Part of a small language model's weights.
Size: width 192, MLP 384 ReGLU, 5.9M parameters.
Architecture: LayerNorm before each block, no biases in attention or MLP, tied embeddings.
Training: 443M tokens, 9032 steps.
MLP neurons of a small language model. Each row is named by its layer, matrix (gate and up: input weights; down: output weights) and neuron, and shows model dimensions 0-191. Each number is 500 + 50 x the weight over its row's rms, rounded and kept within 0 to 999. Numbers have three digits each. A neuron's up and down rows have the sign that makes its largest values positive.
A block is one neuron, or neurons of one layer that tend to fire together. After each block is what it responds to, as a language model described it from the Wikipedia text at the highest values.

L11.gate4:533503573405504445540531548542535500419440498593566594575477476504472383541418483524525457554492566553481534518490470493540593549452558467438505481521517418378522519491482567494464412468508538458502397468469559554429471467583461491504504552474495435428518510413592542482507477461440432442462482588409468481587481499544531508433504502560553483544511476559435488524463522431521448425476527575572516522496459471507415480567603586466453485420495560465567471497514414429472504485521410527601582494450556485540401482522455527577575518534525463569486463528492523460498523580498459439
L11.up4:449440542492509421546521424425504514528557481541537609526514472573549483567439616546504467478533571497571515524474540465508558536433501499526500508563517422481536487445471462479505489586482452456479455333532438553520488472500452536526469554502578500553486555426393514530449508535529496514503481594565444551583476477530544489517513480558496503548587518483451498533414522499521454466392563452441438445597435520416475502529494563465556471525399472562505543415355455518578500465468459489561554377543470459407515498540458611471533473512569457534485533549506525488462441440513477417
L11.down4:460497545487467443532579471455569494503555478415559533459472445458493583520507384489616458513547461501504554486427502549564506500481427391549517460457588459444401529502530500500463520533454459459471370571429503418465530485519528415570521474519447414491467479592538557506558543483535573518448497516530583451443505468442535519481474582445518450447519481449544481341510433478506491513473414400580558522570515567493533566516513544469478543499533506430582509514493471604407504579496530437461487512562393567515498533515478440582448512553573455475530587552494523492513537519559519522
L11.gate36:452535439641500482525459475415541466418491453576540464641510409509545564518495504467465500569514465482524461581512518436533530535562463506518577438446472498534525484448589527484491448574557509544429536506495479569478475524483459611468431438436432493580525588499591537494560469558505496455532526495494506497439467476498447478452568593453484489495491446441494534485537517527535444566573438552505447488580572514477528494469489461461485498612530550492543381566516558509528490360498453473555495479443396458500413583496541419454485467436525514472453498494489528611494460432558406579
L11.up36:472576446497474516491472355577508470508585474476590492570480454549534553508500453537430601418530584506517407436476515552513545550477556520430480436501568509519481499451483573542522481384524525486446546535543625553493514516473465539464478464440473564396502492505437489425455485451511510573519533540505511444445451466427469496406514459434471498489414486513452525596562576602476528483407501508495557525592452592445465568419466450481583579531569486531570533493484470514468517503589528510582435540530477409455497529469489520447494527482446413599442499526469488509578496522557483578
L11.down36:488475493532468425422528501467546576445431508556537587481482509466522484530537571500402570492507525543574461566439439520505472481395397481510521582507531574498537540523621459566414518405516463495542461487486508438545487535446496443449594559549506515461541495424545491511547436532498566549569434418458486460446561470432533539489416514454498481480548445590430479482472492517477649522508544540551474515491529534471503480493570512490504484483489432586473454500504541565511350425529432504498439530584551444476478492619516484490527591540526499489447578449413450375454560506527465537
L11.gate94:463420536559511521542580495523548534544501478554488542618568527523436448413440495493411503457525495568417558490475379443409460513401502545473501467495511468498573398457540459469537551507635467482538608548528498473526532491517485502470474456492561486568512522458512488406522484530443499350483572502477561445526522450480441525469540530438561491490522444453504500461518546503467519420434441480489503529592538391482533543520482476479422449507524523527475582485484495452571481507425464508482577451554515528412516628468439533463643553520538392561496498551515515564557409490539483530
L11.up94:520471550530483506491484530493549483498458424494498546484493454597596487511513440517479372488553518508487518487549490607498573507588518575425499485483531493510500539493522521638433466420500440500518501464557513581585499458455463492462461537435544590518539534491461578566371542481465449445526529507525561530529655511480525406415518496596461474457495522518410443486548555491528461532396465523521434473513425551545532487550413598412551392498472463555522423499511427543477527586509505460534441464527518455499523375509496433474405474472574461536470490441527520512589485437538540503
L11.down94:413434397485464581525500535548442584498498507474555486446442489508410453514528530439471376463525446568469505520561423546544572434438586505537464465566519437451462515486502459447495555494493428472451482568522453548503562521511585525564565532513482490494377506517479533531475537510533496440543534447458615498448579514414535440354436609453509495462525466534530497388535552447580466528443500520497475477481488487548508443495412433548548445532494501612540406515519467516531541586487515466531549436549471421548548478461541517514551502560502591549538520525505396542566483480594529463
L11.gate243:544524434562583528419497537533472482481577535525521438478562480478532510513492548453465469487521534535443473492410471552564565453445505475505502460466531555438469503553423492476527535484525383468467516427493525513540472486509553490465513490476472500558366558559571618571474582495458368441510511529574534479478508356539544555500551544537476488520486470413379396537509549482515542474433458608533484495484468589380516569549516489481445381630562514599522509564443416427445520507513544535484441553519477522471503550539514545497470551470406465453491513546481557506511437507564501482
L11.up243:445464512609527505444532543510568556390476477475492551495519556559518468557421499533428416509536458639570473541500440441548512411568441568497491454456519499511468510538560423587531514482566398485501467540504505467414486516519505465569519539488431420544492489540524465471477505569522514500492644496467474482469503417525453522446562522460473577467505416534590454454513502468540444472491481519519410518541421470480540458440570472514582370536623419507483464531606527535559471453513494478574510548545462487405561464415447544395502546497523499517440498534552564545516544457436494559
L11.down243:570488488493552525438476505481366536503501467634512447456442455576550471432577504503509439545446543455546448491507484523478450619408505530471548528502549546502423537494444451519538473524532443488530502523430475577540376571515506570501537503532519534567467514508458530484438516478465508440432569548572571591563593501478483497555534517493564465528465408534412501524480549552480429479443492532519477504387535506464571479576570422451432590503507451485498472505386461480488427539483530442490468501426480543589482580541428561488471566511507529428513485473450534552474544540586356433
Determiner before degree/object noun

L11.gate18:575384437517493588563579507530548497512395516534537492464495556468567492558477499522458502446423550500419448527441534446569388543469486521540468525472544549541462486513427474529558490530358471501477610449467514561435473471497474498589480522572488496540508446563491506441593518462530524440492485540513440579554448523487485444466518547544456505390560545549616530446495544552591459519494415571522533454507581440505557479466509458432451487602503475449459634495454512449475548471549491501485468515428523410437536476449412501572443520561456581469464531548523473455561427510507435468
L11.up18:519467407432474500471440501424515483556472383452448561515507543569448516445435447496454510573475479494489532537623468538569533406497536513545504473556495465448515518519512556589503520504576462425442469557510532556495480506474566455490479552449504518489507524529486482500551433549556548554562477540474564372615538451542499553579477537494476518497578561502525482529505500510524525535463495414422539458499540520567526486466445560427513573532429587548494484432563416417529504400469475427458453487537449558494598492479486450388468509514465381474582496539512340559580490555530500587
L11.down18:516494504473483497552489581495570419477496433684658533542534516469487522421399508468366513515590547510475513572578489522533500536513470470544463400513523416571422506625478556513513480509537543461516529457478428507422495551474423541490440514485460489531528488534544508424452544464522509474498476599510364530502535504442520622545532486424458428504487511403472548469562524483542484541507473519504433484478537439530455443467498546533471427574479534522553514487579542521461468440551505568496432486546424423451533467500447501468506409502497452501445550532489536446560498455569449591
L11.gate33:612421455520564486537475498435466518535464484555463549502532489513500485533470567467510499451453531554504439443497482438614407456501465500530466511493529362562541418496434552468437570598437454588506530416559480485406556463425516544486445484490521451408452560535544426441462479581538465504635559494480521518520539520481512536540483584519529523503500487554499467506561502590571518471410549543442618474530515559448409551422506557435572517607450586510508516520524494447439536452410459478426451498532475525445497578431437489434486512483481487528530598481416576490530482529513495492
L11.up33:479446464476460535489534463478453503580493472475517552487557509497491488477501440451506479536523499420392380502493452429417458570530537494552537515461462508542399565601535459492558441571568533559465512540541515457437534554511522569549463594500533464495501404403535479437539544534467502517434422526499456479547407454484482494555418474542537464528525470578565476513497477451527514462508554501530487523540513553446518558531474493507467564427355525506424517522434463566451549580514605517547534517468491470523519472505541579526418581448373468464559583607436420434519354493548448528
L11.down33:551544485534514542512482479441449468507417569477490501450498481429462458515494408523589564500487464489551497566461483511522423404508452576488485532432526511378480495559543379495500422443427409479461590544505506539570519521499439495549445477459500530480571615458411551468505489498493563526576497501490617523560564554385490544501452567519514432573470499549411458497537476482614484567499507545470490390547567482500454461525539474502424548481481516539477569639473394523474471441499509455492538438443476551507513550458451619479477498480565493559472501624489417472534496534556523518
L11.gate273:512471527505447481459531493471614413483509469542543540483467522509506567538450541590479512454544524393490556458462543475538481474522492491377454463472483540489538408530556495480470598538539444489474488589568471549467547343449507537487517513539528475607549489540506446479610473446608456454511485549418510563547472514487535408534503524510554614354526448471630454473526532519494494454444526396469485592423543501525572415429590538461467553572502516476485510527468466470487509481519481572450514531490526369510504514551503413502543386471514475519500577518500497457471449494520546544
L11.up273:527402492537477412432496496402548482439501475453495453608530538572480527631579489508537543477425436458417435408540547535453499573412574542532520570595509543578501465454475521458523499543498560520539486485540449548458496468447514480471529406479467453565474418460529478516532445517536518479514475478540599431573518545469557455521508609491440446478528478388541491545429516611543403480557541537539565472473573526456494508444510563489562455432426527506502569365479495495369532484465504550487520504479451516525585554555547458476425439503576461500543534544490481536469514524514447448
L11.down273:518381574470484522452391422492526495467450492499485448481591466489402553493492390432445499568544346522517456514395521491564465432504478549524429580528528564477432567534484481586478528520540456549501539442511387451559466533425518605527538509530534436456592503511503597513489527454442532506517508471563522525413452580456562486518527585487471465611507494519574478528516491550481530467501508476489536470458507500563478523540464512523568646524535572478516508511472396510542535463494452449489568534465513451412480479425438499562486512515477473517489514416611589528545492539413478447
L11.gate336:552481534461483464427526456580487490456519538575519520515422541536509423509471408467501441473522487500529393431428465441468516516572519573528402489551512493488558523449515499528543427484544493537632416495499494478492494463641497450486347462411510466580565437523550450505461530522548454614435510479542502447489460395470504523503556522451476582501555490515560518549524492524443495413496512476548537496502613526489550589525572433463431547554557504475446506428485384530546548571435487490504558489446516450513499467547473536463512493511481538449530544504409525571575381569503414565
L11.up336:494376606438604499528451456600536551617409619500468583434546511495416458518513500488526554454553479553549503564615485485540441466456513451456517538534499552460527517521514410500461437502473432477581507560525581499463454481477452576364516457429532474459524485474525518471499507440526552434387503490535469507474516548482529447475442505512558541471595439531493549520516436553512476520455524564487615497469524545529436459492441509400513469374516435567474516531438469533439566612461497486594475492491464412589523472540482490513488540546438513505471494566482492499470452551535427485
L11.down336:454393429433590544542407471473513464451474507551542487541589438600470445513495475503523573482562519566494491543516570532558457494473602417417598529461442522502454472553397556456481466465360479523464503530516539540523535564442490562514414505458546501420502477525560464424490519414444538440500438582466503520444537443505402458581541463464490514430458529620448564508565521558471470583474517443601548495494546467569561508473422516505542528507472561450489512552435410516534479545531498522429413466521533481465525458577505486479550571471540502536518503500515457423537438557445593516
Year-range second year

L2.gate47:466500454589546501525499512442506535447381497503481492476520533549482472593520537432540528476579507485436547530621486430478491406511499537444480460554421594522479450520517508496504550497490551458460428535542528509421557501566525468442536518478458417450526511489594514435493523474503516521479386532530499502527490434558447459553578429496493428379563571543554589440473473581484619589478603419527418506514546473585468474453437534548505477508481461509442481518472459514532459411390425553531480494517486495564504535463526474527501457605530508352517509570546499519417406526466486577
L2.up47:528472520471470636505480539470536470452471616543537542497549570514525622523503648584486519573468438506395467598561521513412517513559493451416514499484463439469513517497485447543446467438510466458488491487504529463499478469524481430564476475500526444489464495521476620466505487467505511569604462485570610465444469502460496470507556513571449479513540515469517501491505475480490568491473423442485413465522504472496497462500490578442543436538533552487421514403483531544611517430420451498506407541494592421495522406454490495545523441604496411484542576527473351513548502602457478494
L2.down47:581507463511482486498396555538552412460513464549544406500520533522442489507532475420580465555505514480547384538477517519474501564500563452519452526619418571539511420475515483552491517538473521540538520444582473478579420549451430419541441470442518610517582464515600446500408383441446447499556450555487475475590538472415560418413384563575525495495446443545486530488512458575384493506439451532554472522456490546495510475522573468454533463475473508535422515524424455513528509547546526501476524611459604436548480487555457509594487526513512529475542543500468515509523584510506488473
L2.gate193:524486554510502534463555435483485471445493538545505516540510582489539468372502624569611470451532505479391502542443451481651462519440479495523417451454442487418473477481467527443486465538556453495519489547454463647603523502523488511450516453490384416461529589421553508454568447523518586534413557501516525506504452450504522516520481590529463543531565354445451543479498521489606454502429478461538464498541521512569587449463580552503519561465521509555501470496519488583505407534548454442548554512547461537507502443436536586482472412470516522477509498574458505487441487544452466493
L2.up193:541490493471478506487483483544453416514519566394569496517440422474517460519510429408417494503468529498448505416506451358494456559451502497495454500543458456636504504547421559619551530503583584403585515527467520427480567475494453403442433510499478468476537504588529459543453544483503511399525515454523498543530507535534470497490540499490469452503451580543543466494514455571508533627499502503427490465554533548597502466436397514497526432527523478510548522529517525564480514603433421460460505465508467347572515485575519433471494548442509524487452560580478480548453548599546531568
L2.down193:479501538498502531496499514557566477444595512468542520531535464584581433511486475471420490455512411551485510391522542460441474471513530531513465582425511484601501512489412511461550509531477388418540546487494468387533485485508489457513427568492516459508502466573539511460334547494548525464546516525559510546418531466426468485533577406446523447583484555602559456549617419435435547581422455398516482429583514487496484535505563524467617514434432563518442560537561491521498439519499525496484503502535534482387511487467467545484475561580492534378527541487458510479507521512545552504
L2.gate263:465511527494449468590423500507546565561544511516572440514521485499495392471473511542519486488540567519443550428463389492519520517475498491542499479475503497532526423551442508526470570509563609489587400514437496533557550518494518474482417528500474516429435346427529549531516447450588508486515524488500419504472486493422428441484486567560437481411498525470495443496540583505541485536489609447517538531383509539611498504523489488509573508472537582496415436462542539523508530604578552492477488466537549472423489529485551457484484596533470532532434513535576548425473556504455470303
L2.up263:457515488523450510533435459464543588488542526518585454481625501449478471466421553602519462459537543485430430456474429496577453518480534442505528479505440492510519434521409464545489522477566663476522470509470467599537576525488549484477431517423480476485397467501512553440494454458557466506502511478581456494447456482472480532520480573586484493476396521531582478510541501493549552527552520458589556550400571558552456442502419449459490433558487558561429515562571562493533502555631566452519524490527492438525510478405509478539442564572469508496391483555555460403464530520444464423
L2.down263:440508494492566582510534467556476516550487579476386569538563494478520480482434442571537516470468491530536496403456565486570543413454470478581510513493483501553511626543499575498369490493422567399424594492412566422469476443518528610548534478521485471530540538491457528422519453466405530513505449424474491467546461533434522539531500479622569511499462486574560489478475488492455493442436485513497481530494531497522470451422507521456602426518394511462553449457465514604514454580476481487409510525575480439543623507517559516507526527499461461486526562477454489445527511527516623405
L2.gate302:520445465436572434466518464422480467487532547533463541479580551534557539524499521465561611469530483531487490515567514448564462518508481412471524473502477504494420495529486565469510583522526461489541428497520573380514547468483451459477492480430488492521482406535464409388604538472479476507553555573548530545452439614504535437484574384580510433463506545513501534443620529614453539407414484475427524489445477514543530476461494456557539577485508523498448553413573489484555498472476570510461599617408511398523478529497468482442448436513492473459475535506570558552456500456399530494
L2.up302:533436569471519385475512451524483454464537566445498483553494544462587467526425510497489489510429514550468443570541561436488511514451538464446538393557527456529525429541508487513531531561479532564525393524582451478553527457478447431475529457463531491418504411501497500461533628460564497537571456562486516543458442508534508419433555524556541471434443557494487512460622531500502490531387545424517518509457479581480480466551497517535528426433548528636499572467462530596535458476462613471443429553446488498540433477524420467514482468496454481407476613578617513547537577467465523478
L2.down302:422500495508560508475451451484413535422535535571467495532464433571410431549571550556563462546460487517443519570481530546517509527422515469427441525541413561426474474422516475474522525557533558490576516503500548440446487462574445387481488562489452525517444451494512506541490494531479468490499537428505587527508545541539533519482492533514455393487513514463563478466451444546529486528474375519512486479456576505488575507543512536505472480522609529608495450550484561552417541463435475496422573401575584416532495469488497445518501541501584399424606610406521510448612532430562536465
Number-start tokens

L5.gate331:556492576488488574419512512450514437493545556529515534450443451551546445544489498533537476502550455433438511450520525383498551449480504491406451541608557505535473615470425523561538492435494531574535430444580505497547520489496556567615462378477483348491540458500429495473539517497477463484528524500480520501524531543557529400586405531467488483536437553433589487443509594482521475467459549461409476618430557493431460493504501523525484459448518502488513536476522503470459485479379500506487418474528471537512538530543568443593525478476593538579500517661480477531481536503442472548
L5.up331:463479573496517475475614523528572516448503477509576469518505589520447579531498451462489413463557516441515436474626574542464439488457554500412533534559448510420513500459419489524599494541469463518467476543472368448500474482466535430526485508456548401498507501545527598420480534568494516468532498486591477514516442470520546499518515488505540479413503540590496516573551490508549454497517552397557516526499506437384502509459513544433513541465433543545529576405502502592490393418464480509500532470456496404444421442475552568509485503437569433591559502570554522446509498605558460594
L5.down331:479475559521500525473500471464480498490466516586438415560517432494544511521415552389550487582435507533437454487501458506500563482508506527486449448556516427540533465507567542419472474504519531601504426490606480522457564442504469510537473477521497446537451510432510510459516391486479526534500536621580567523531405559518521532461517584577514513417427487461540476485505480463591513493507561517547448450588526443472523529538533553436529410600480392564522368532480535434569487471413558505497582418565625500514449550481407486452472541470501498526564450539566523447469487488407594453
Word start after hyphen

L5.gate201:456442487409388496481445427428431537473431415466451502584515547503558589509444457536499572448495593439423405475475422505466568563519527475585510450502438466493512548497451540493522463531404522478559472427517498544525517450503496491525579496432520483589600544546509403546447558497475495450482508468418498503542466524520474511508569490564474514474514417464399482558535467466529489565470540565559439530519522687488607451443503546491500521446487524447486504445492477504543557558584538504585400500487468485566563481551440515542452493461451573513514543609483513561483474457441589503
L5.up201:483566568561450498483469463414531445458620494474503450478539559546600543560451539517590519488565543481470493522430451544464503516456547573523543544531477578491472548448505557537487551517425438503503453532586559527545560430501381484361501504421547560502631514515502528485447499474539409528371463496403520504463458452476436444449568494510517484486426412520424513492514539423514554574487524485439538492532608563457531456480475445480520476530462484470441422496463425470447442553454437560565410542495535501485498555500663475487473479429483541539496487472440570517536517443504513530
L5.down201:537507482505470480418486445531495566455436478408407505477493460478475484481361469458513447493611464539484501515499405453563482521544444503531539592545444504508485545451470480483496518481535472502496517557463535591464573457511530425483549535530502510540512631495444517520550513491439476407475551513438579466521562436510489470468557446498526463504630503447448520426529523588457500543437452548425437510534614465419556564516548569579500493548478482345400529513518475486495458608523544537603408345501491533494522503572489559540497518480454455502495506503585469542553466545463538559
Possessive markers

L2.gate91:431484466447550446498372464476490418505518498518469528570511493477535458578402455453602567485555604580488400484484528458600470477509452512415485547484496429502475493506522455459479538508569613474545532466458533532462520485533530536480456440448496526499502424582541510472544539380479513488477413541443493548457491498478468479535501419517388455420525537453423530538479385568517502559483485499536457457547521599549560501490587516487388406512362524625530485478532524454566484545481577491530574487444483482473512473480562514560532484511556529493539481453557449547455573605496549452
L2.up91:540438476438530419515472532500501478493450527500479584504552551567483517566493390549557486544523532572391436445452525450591547411501527474400484521537514451456504527524464467457443491559520462557523459445426492613436502465517408559537487438491502543493538455584490631426587451457500467460509553585428498496475533532473422479480496422497448482413490501463419493522557418590495483465543486539567441477555475575518516503448553548452408476468491527568498553598516533474536444520486603388535560401509485475543521573415479454475493530552574475487532436446567473495434577545457477463
L2.down91:463559439444508430451412464467410475561477455578429541476428531426498409534456396546515444470530573500521545528581402483548567505534489469520514531539498466539469447561554470480512510495524496497444527556471492500454451508674462627480464459502477404447420505546484479495529486546434465499502589473458508489518567461566495516495466490519531432458525516458452512537521547529474428470463476594609522451491562467456568364468500514487453454472443558606447504688536489539475492564513518416508516465506469514527476437517507557554552548527533437497494562481477535502491558616541542545
L2.gate198:437483547535537391499479492545513366457525472542479499548479416471538482533539510486520642516465604521447500457500402412495572545495483441504471500433469559550439601446489541537431564514474467483481585512517622465517542428409461499366482468493502508487527564502475507434536557469532482477548532569480516521455545538521422474490527546548417492367536482519481455501555539452496506501412538436512508574493489521514560596585534579458482590469512501528526524470534448520596562485510541529414473521514504525582440446519493463537414412451569548537488513623486464467496585477414505529
L2.up198:442511521486478512452562402506553427378478503504584530502480422464545449459495495491527570503466555505444544474460551442412567603570480404466511436489519474544462523431467556500492543456459540536512544430530556473470495442385543480464475411512482525446540521446464526539454528538534541457550520501571513515500515502570370541547513484530459496380480467456481583631560557564477501530467539472571488546481504481497560572563544577468550531479547536485549542453490409534586509460478633558458444541547444559547491492448504437552384420438553514544434554533450450491481529552418448471
L2.down198:528561559481571406623459535484447456503478474390403500552557431517517486509518523472543517503472515501420460492468513561468485577511603460495519530436513579533467551419530545531511461488538581475463591604455561513500577554476484463454487559548537438516429540456401482531592484460443459494499519530423563465516501483392546422462560527487529461459522566506464489355561409570495508453475420499461516598369516507541550557499521519551556589521491443530492452561534529545521535460455451413448437519451501503519559532510522494393597518451509477430504441510452508482478570492572462485
L2.gate318:453458540602464495497486464410491582531484489585532510553420438517566486517454552460621426501536595435450573540489607435534490478464490548482472437372451472493582565545491514473391464443451395511487502477488555445517559533545590501531462445431403573472565550502650454484579490456504446492451550504511507547548488514479515427529454611531410526514554419458511474540455532475534473523483513501574413517502498485512479452501463483435500473443595488565471521553561443508559507472506500550413475582532471499534432505431450445459543524452526464505504549564583469514492449438550549530
L2.up318:476466527589426509471446491442526529482525461603509499519420443472574499573470510522516403474556564490413593509538658413526466512407489546476525425387550528405484515541473536493469534480463379521505472487487533489482561544454557480501467474487559624434602526490517499462549506439530470485487550492565517586564503546523503471437450531490393554556523465434543473583493534524489447533446514459538435485466446493549476505533486534402526439373535474585453480495598463433554480454537509548404506590484450495576491514464489463516568472443515467541435477465538490487509487456584598509
L2.down318:421618463657513456530510497477483518465562379526461425500566528582441572474487447479610498464417500553498500455498592461537533479368548507516456511477534504540550513436568501508445467498522473503470534527526516499511500489465501525455403502539529600506480493453490568558495450551572485480503491432486566498564448412489526435437507432470542503477462514513568521542473497511478502614486553561482474416482483465457489439464455484435503473499443535541509491563562501484479569526493507525382461505457458499507555570498518490655552584578575328369480521458489461546518550484493519469
L2.gate383:502511470472512437489519404473571518468478567435459382624437471452525501540477564515546503437499629510586511568514445422498561543523468445565523458350513459540495517531453556500437568532395412570440468443488501506534560507516481508496544419410525508479495466510480525566490600419565437528503527505499460523512556580518497488509478618515567525476621574459522439605532563489581544452446481495592531458554513483514507519499550472468437519553516475573486473519522502485544544520463553523456520564485560523405394455493499456403536538490531484461458377508448498443467529553473467495
L2.up383:488485453415496596585455495374440476459497508543408530585443549633586562477476542533577495508548517476503517458512415462599553536548471521426481446532461485527524558449493603380459531539502480539533513508483487427544499476494532465456394457488441475457462526465481491484547521516520537527530557471463512484468632490408519475523362505635471386500450384501536550417575462450512575498505507493524528422481481581609499523499488537487462500523529475432441586502539449481536444499475428464536487509527492468502495466519558460507489481507506454492432480594469507575508562564547528584
L2.down383:496521472518548446547490522497485450484533455565488497588371435529440440480528403616628509469502501567460436522551423512483482556507526415455536533437578488581569553475568471453392538619611538557505431495496441566465528489544477464506473541484484485523449514513515509469441516565579472488478537455490497425502501457525507437480517518533525412530466604433533501480533452569542459499485509590481569460481595514452434458524511491378501462536457544382511518619535557477545479518520486514520467462543472504410529519450414488525467600507554491443442480441489514466500537474626407514
Word-initial fragments F, an, A, ax